config = dict(
    num_key_value_heads=4,
    intermediate_size=1024,
    hidden_act='swiglu',
    norm_place='pre',
    parallel_block=True,
    init='uniform',
    init_std_qkv=0.031,
    init_std_down=0.0,
    warmup_steps=252,
    schedule='wsd',
    decay_shape='linear',
    max_seq_len=1024,
    train_tokens=678500000,
)
MLP neurons of a small language model. Each row is named by its layer, matrix (gate and up: input weights) and neuron, and shows model dimensions 64-191. Each number is 50 + 15 x the weight over its row's rms, rounded and kept within 0 to 99. A neuron's up and down rows have the sign that makes its largest values positive.
After each neuron's rows, "fires in" lists the words (lower case) most often at its 100 highest values on Wikipedia text that the model never trained on.

L3.gate4:43 57 47 48 55 47 85 76 45 67 49 37 44 64 45 70 56 65 34 54 53 05 67 50 50 77 68 62 65 61 62 45 48 44 40 60 55 61 73 33 44 31 55 57 47 15 28 56 66 50 62 50 38 45 34 51 78 45 32 48 53 44 33 50 58 36 70 54 16 50 24 65 52 47 58 48 36 34 59 58 55 42 65 40 28 79 58 18 40 47 46 52 60 52 48 54 72 29 43 33 37 33 46 33 57 36 44 24 39 55 53 38 08 40 55 55 40 72 53 27 60 30 17 15 70 54 52 58
L3.up4:45 60 39 67 51 59 71 63 60 51 47 77 68 68 54 36 46 49 46 61 62 50 64 57 52 44 69 35 63 60 54 67 60 54 45 79 31 45 59 48 69 33 76 41 45 21 06 62 44 58 57 32 46 51 48 55 41 66 56 39 34 40 25 66 15 55 89 60 49 54 39 67 40 28 44 34 52 47 31 43 60 59 28 40 38 33 44 49 33 46 34 64 75 44 36 56 68 55 43 58 39 21 72 42 87 60 41 34 53 75 58 42 31 74 39 66 49 36 56 63 69 38 38 32 56 49 46 81
fires in: "of", "between", "close", "2", "purpose"

L5.gate1003:50 76 28 26 45 45 46 69 39 31 59 52 56 36 15 35 40 57 54 57 55 56 31 52 27 25 72 77 51 15 57 34 56 42 66 29 64 65 63 34 55 57 61 80 36 49 42 28 58 53 58 51 63 61 46 45 58 30 25 63 60 80 53 42 52 61 41 49 56 51 39 19 55 52 48 50 34 44 25 43 58 70 60 40 46 58 51 26 37 29 53 32 65 35 40 48 33 42 63 51 55 65 34 44 41 18 30 17 04 40 57 65 17 35 61 42 33 40 50 54 41 58 46 57 39 43 51 24
L5.up1003:43 51 54 33 17 66 44 78 99 37 69 43 47 59 44 83 49 42 44 51 42 46 55 48 50 46 60 49 48 67 58 54 67 56 40 49 53 54 26 32 46 41 62 34 38 53 32 56 62 37 71 42 56 33 68 62 62 47 49 36 45 68 74 66 60 79 33 53 63 39 35 40 58 59 38 40 28 40 15 43 61 45 47 60 62 64 51 55 60 46 52 46 73 71 84 38 44 28 67 25 38 68 55 53 49 54 41 48 47 57 48 39 74 37 39 80 28 65 52 41 48 60 75 57 39 46 27 43
fires in: "of", "received", "subsequently", "to", "female", "billboard"

L7.gate129:49 58 50 40 45 25 51 79 49 61 31 65 45 77 51 39 27 68 66 33 72 53 70 54 19 39 64 44 42 45 61 12 74 51 46 37 69 61 56 58 60 55 51 44 60 16 31 34 32 23 37 07 63 68 57 82 39 29 55 49 36 57 39 41 42 23 23 69 49 43 46 48 55 14 50 52 43 61 55 57 44 46 66 28 46 14 91 58 51 40 50 64 40 62 61 58 56 44 50 77 60 60 71 32 34 69 60 36 37 52 24 44 46 37 33 73 62 59 38 54 47 37 57 63 52 53 62 50
L7.up129:40 42 35 23 36 79 58 56 29 43 38 69 28 49 39 54 56 55 37 43 40 34 69 40 64 55 56 42 72 27 56 57 39 39 52 33 60 74 52 54 68 49 71 33 53 59 61 61 53 59 63 49 54 39 43 49 40 53 70 67 40 40 41 31 66 35 32 32 43 35 54 76 44 38 23 36 41 32 81 54 46 51 52 24 72 37 32 48 37 34 55 48 54 71 68 41 23 73 50 36 24 40 38 62 68 58 68 55 45 44 73 69 71 64 50 35 43 72 54 56 58 43 64 56 21 64 27 53
fires in: "after", "during", "he", "in", "following", "before"

L4.gate995:50 52 56 47 42 41 36 34 50 52 35 35 62 56 58 71 21 44 42 60 54 33 45 74 45 29 41 56 32 53 56 55 91 31 40 57 57 59 54 58 35 36 58 27 67 41 65 60 59 40 78 30 44 63 49 56 19 57 43 67 54 34 37 50 80 48 41 31 33 42 47 42 68 55 35 57 76 63 39 35 71 54 41 26 23 54 31 64 35 45 52 46 20 38 40 37 40 42 35 99 31 75 70 41 49 55 69 47 63 47 32 50 42 73 64 36 66 40 59 36 66 62 62 39 60 51 50 60
L4.up995:43 43 35 87 35 46 70 70 63 67 56 17 42 70 72 85 53 28 48 68 48 21 72 48 50 59 30 54 31 55 76 62 49 48 46 45 63 78 58 78 43 36 90 21 40 39 38 47 49 22 71 24 50 47 66 42 56 64 58 41 52 52 69 19 45 61 48 64 47 68 56 18 36 54 51 60 49 35 40 52 47 60 17 52 53 52 50 22 69 58 16 22 64 16 36 75 45 65 55 63 60 35 51 70 48 37 38 56 51 46 34 39 46 54 43 77 38 42 57 63 62 39 67 69 46 58 23 53
fires in: "its", "along", "they", "alongside", "their"

L4.gate797:33 73 27 24 58 35 59 45 71 42 30 60 49 61 45 75 44 39 76 38 39 26 54 39 25 39 36 46 59 67 65 56 72 44 31 58 44 29 73 43 38 75 40 35 70 54 54 51 48 50 84 12 68 52 60 57 44 61 49 83 57 44 53 49 66 59 39 57 39 68 50 34 55 64 63 49 79 62 33 64 49 74 22 54 51 73 51 59 47 26 42 63 35 55 30 38 38 49 46 42 53 48 40 48 53 35 58 47 29 21 43 48 21 46 39 48 31 48 62 29 48 76 55 42 49 47 51 41
L4.up797:50 51 44 54 40 38 53 36 31 44 44 58 57 75 41 55 35 70 47 47 42 39 57 45 18 38 35 58 50 49 57 52 47 60 36 43 45 71 35 63 70 45 43 66 72 45 10 33 16 76 42 38 43 51 88 68 20 38 72 32 34 69 48 47 46 70 44 57 58 59 69 68 72 62 68 51 46 33 46 64 37 59 42 37 71 49 42 58 60 41 41 51 66 55 33 63 31 54 40 29 61 03 24 49 34 40 57 42 33 51 58 67 68 50 38 59 46 28 67 72 51 52 43 44 27 75 52 78
fires in: "they", "their", "them"

L3.gate254:35 75 55 70 37 60 61 58 46 61 48 57 56 51 54 73 31 59 72 49 67 76 60 79 57 20 54 66 11 70 77 46 43 47 50 42 58 52 45 59 39 55 63 60 41 33 44 51 88 39 56 32 44 48 31 49 41 45 37 55 56 24 49 41 46 50 22 58 57 40 62 50 50 66 38 51 44 42 50 53 42 72 52 46 28 51 51 41 46 55 58 34 47 31 62 62 70 41 45 40 72 66 69 62 49 44 40 56 49 34 58 48 58 87 67 44 49 51 25 70 46 84 64 47 59 35 60 49
L3.up254:34 50 31 42 48 71 45 53 44 44 23 39 45 46 39 54 68 50 48 46 40 75 58 47 69 49 59 45 52 40 50 77 28 57 81 34 38 71 56 49 56 52 57 45 60 25 49 55 71 25 64 52 71 33 40 41 62 45 51 33 61 62 54 40 39 54 73 54 64 58 65 36 73 58 60 38 46 65 24 63 49 63 37 77 51 46 47 36 52 41 40 49 29 61 57 73 53 51 43 55 68 46 36 91 55 85 59 71 51 37 78 19 34 47 57 66 49 44 30 25 38 56 58 64 57 48 81 30
fires in: "by", "are", "to", "at", "could"

L4.gate355:46 72 48 57 69 68 61 59 66 43 24 47 54 48 42 55 58 63 10 44 65 45 65 60 38 48 63 57 36 47 86 35 59 60 25 56 74 48 35 60 28 35 61 47 59 40 68 64 57 60 91 67 35 76 31 71 35 44 54 63 52 56 18 19 67 31 33 49 26 34 46 34 41 38 40 43 39 38 60 53 34 62 35 53 71 33 57 47 26 57 62 47 14 35 55 49 42 27 54 53 39 57 79 56 43 50 41 62 28 48 21 42 24 41 70 24 62 44 73 33 64 73 56 61 53 44 15 62
L4.up355:44 69 55 53 22 50 46 60 48 46 42 53 62 55 35 25 25 54 50 45 77 61 76 46 40 69 53 45 57 39 86 41 37 58 53 66 49 43 55 87 58 60 59 51 48 48 47 72 42 48 46 57 53 74 32 59 52 67 30 51 39 79 53 40 50 38 28 48 35 32 63 47 63 38 31 42 48 78 69 86 26 67 43 66 38 38 24 45 42 37 75 45 51 54 44 43 60 26 67 23 72 60 60 70 52 43 40 58 56 61 21 23 64 33 67 41 68 60 46 52 54 50 63 61 42 47 66 93
fires in: "after", "upon", "before", "would", "young", "identify"

L5.gate946:41 59 62 62 14 75 53 49 71 34 45 38 42 45 45 35 23 17 54 64 49 55 58 58 86 73 53 46 67 43 36 31 63 45 52 43 38 70 74 25 62 51 69 30 57 44 54 57 48 56 69 16 61 60 44 60 45 59 36 57 92 28 34 63 59 38 21 48 51 56 51 53 48 65 48 29 43 52 56 57 64 62 37 41 59 41 54 54 24 41 47 51 50 73 47 53 36 56 39 68 59 45 59 20 52 48 69 50 39 31 87 60 45 28 47 65 58 43 49 31 70 45 65 63 32 53 42 23
L5.up946:52 38 63 34 55 53 45 76 39 28 51 15 59 64 54 66 78 49 33 63 25 52 19 41 60 66 54 43 43 47 14 44 40 60 59 85 76 30 54 19 56 80 38 49 57 52 31 23 39 47 37 48 57 54 51 57 59 51 43 43 40 50 53 49 35 50 58 37 40 43 43 52 64 50 65 63 59 48 23 48 59 25 55 67 43 57 37 43 47 47 55 58 83 31 77 53 45 57 68 41 72 51 33 64 53 43 74 27 44 47 53 73 49 55 67 68 36 34 51 29 23 45 63 56 65 66 61 50
fires in: "south", "north", "northern", "michael", "county"

L7.gate104:45 66 47 64 30 43 63 66 39 47 68 78 26 34 41 48 49 51 29 60 65 48 60 73 79 41 81 58 48 29 87 57 77 71 59 54 55 66 50 57 41 57 77 71 66 54 77 45 60 52 78 46 56 59 36 49 37 68 40 75 37 38 56 64 49 49 59 48 39 30 57 56 64 75 39 20 38 27 52 85 50 36 28 50 78 15 26 61 45 37 43 93 64 47 31 61 39 31 61 55 54 44 58 26 37 37 51 52 63 56 61 33 44 43 65 38 25 48 43 28 47 60 60 49 47 44 60 80
L7.up104:39 69 37 61 35 53 36 61 30 42 49 52 40 47 39 46 57 41 70 28 49 79 46 48 15 49 59 43 75 46 71 47 45 89 51 46 62 63 46 73 54 62 65 38 51 29 46 57 29 45 48 45 51 81 46 47 65 50 23 28 64 57 44 25 63 57 56 71 20 53 21 47 47 52 63 42 37 49 50 57 46 60 58 45 77 23 58 20 59 36 41 57 61 65 57 58 43 55 72 53 33 53 48 73 24 39 61 42 47 60 67 44 61 53 57 41 67 35 44 44 61 25 21 85 68 56 57 71
fires in: "including", "despite", "before", "with", "after", "as"

L7.gate379:58 47 56 23 56 48 54 48 45 41 70 32 68 54 45 71 46 74 56 39 40 30 43 47 35 50 53 53 27 45 45 64 58 42 44 69 61 59 72 51 54 46 19 56 61 55 87 91 75 43 68 31 59 26 51 53 44 33 51 73 43 47 38 67 79 47 40 60 66 50 47 50 56 21 46 61 45 33 10 35 39 69 46 60 63 45 76 35 64 35 72 61 54 66 32 46 50 41 44 35 37 52 49 36 58 69 62 26 27 35 39 44 33 52 47 48 51 65 33 39 48 66 27 60 26 51 46 63
L7.up379:56 45 74 51 34 49 70 63 35 42 57 58 33 47 64 52 42 67 53 49 43 32 51 49 66 46 54 32 26 37 57 45 33 34 56 51 64 57 64 55 45 41 37 56 57 65 39 68 28 44 30 41 40 20 49 23 38 44 70 59 19 46 50 62 78 51 37 42 58 42 50 75 62 60 29 48 63 69 38 42 45 68 42 57 55 67 71 67 56 43 33 67 59 50 05 50 26 44 31 78 67 63 60 52 60 61 83 41 42 70 18 62 32 53 41 52 06 70 60 71 51 57 29 44 51 45 76 52
fires in: "their", "its"

L3.gate73:54 60 51 51 28 59 64 57 44 47 44 40 52 62 58 40 41 50 43 43 37 62 27 36 41 44 50 62 54 33 65 49 70 27 83 43 64 62 69 51 51 53 31 45 34 41 24 22 73 45 47 65 53 43 63 41 27 60 38 41 58 27 18 37 45 57 34 58 63 43 29 46 46 54 45 58 55 27 46 54 33 41 52 33 45 46 60 61 45 35 44 38 62 15 74 30 50 42 10 30 52 24 25 43 40 56 67 46 39 59 53 45 66 75 74 51 51 42 49 81 65 48 60 56 24 64 49 46
L3.up73:51 57 64 63 62 84 56 71 66 46 35 45 38 51 40 32 43 56 53 69 44 73 50 46 28 71 52 40 36 46 60 29 54 50 49 44 44 32 81 65 65 49 67 36 34 36 54 30 45 60 49 77 57 30 43 58 45 51 41 38 75 70 36 27 42 71 54 58 28 41 70 39 24 23 17 27 43 45 65 80 47 49 62 52 65 73 24 56 39 62 65 51 74 67 42 47 55 42 40 44 37 74 44 58 48 62 55 57 54 24 65 32 65 55 57 59 47 50 50 30 63 57 69 61 14 61 49 47
fires in: "to", "during"

L5.gate317:43 45 18 45 58 40 48 55 39 32 42 30 47 31 36 24 44 32 60 59 36 52 39 76 41 45 64 51 46 25 57 59 57 44 47 48 39 71 65 57 51 39 36 38 49 68 52 70 55 42 65 47 25 41 63 52 63 51 45 50 56 54 44 38 38 35 43 64 47 46 27 49 60 62 33 40 36 25 22 62 17 42 68 55 28 32 56 74 49 59 50 57 75 36 51 58 54 39 03 40 58 54 56 32 45 59 51 99 61 54 51 61 42 63 53 44 53 11 39 48 55 31 74 58 37 50 94 47
L5.up317:41 34 45 33 45 51 48 62 59 49 57 28 47 53 71 63 53 30 51 21 60 65 22 59 33 42 48 24 30 44 57 33 44 38 62 79 51 44 47 64 47 38 36 48 19 41 50 35 49 47 49 65 56 52 44 59 50 57 61 35 55 36 33 58 56 07 29 85 37 50 52 74 62 67 43 63 62 25 59 70 48 33 65 39 18 34 51 51 62 47 36 55 60 51 60 42 81 53 39 69 17 26 65 34 48 55 59 35 58 55 61 41 36 57 52 59 67 61 37 61 59 36 61 67 43 43 34 55
fires in: "and", "during", "large", "or", "along"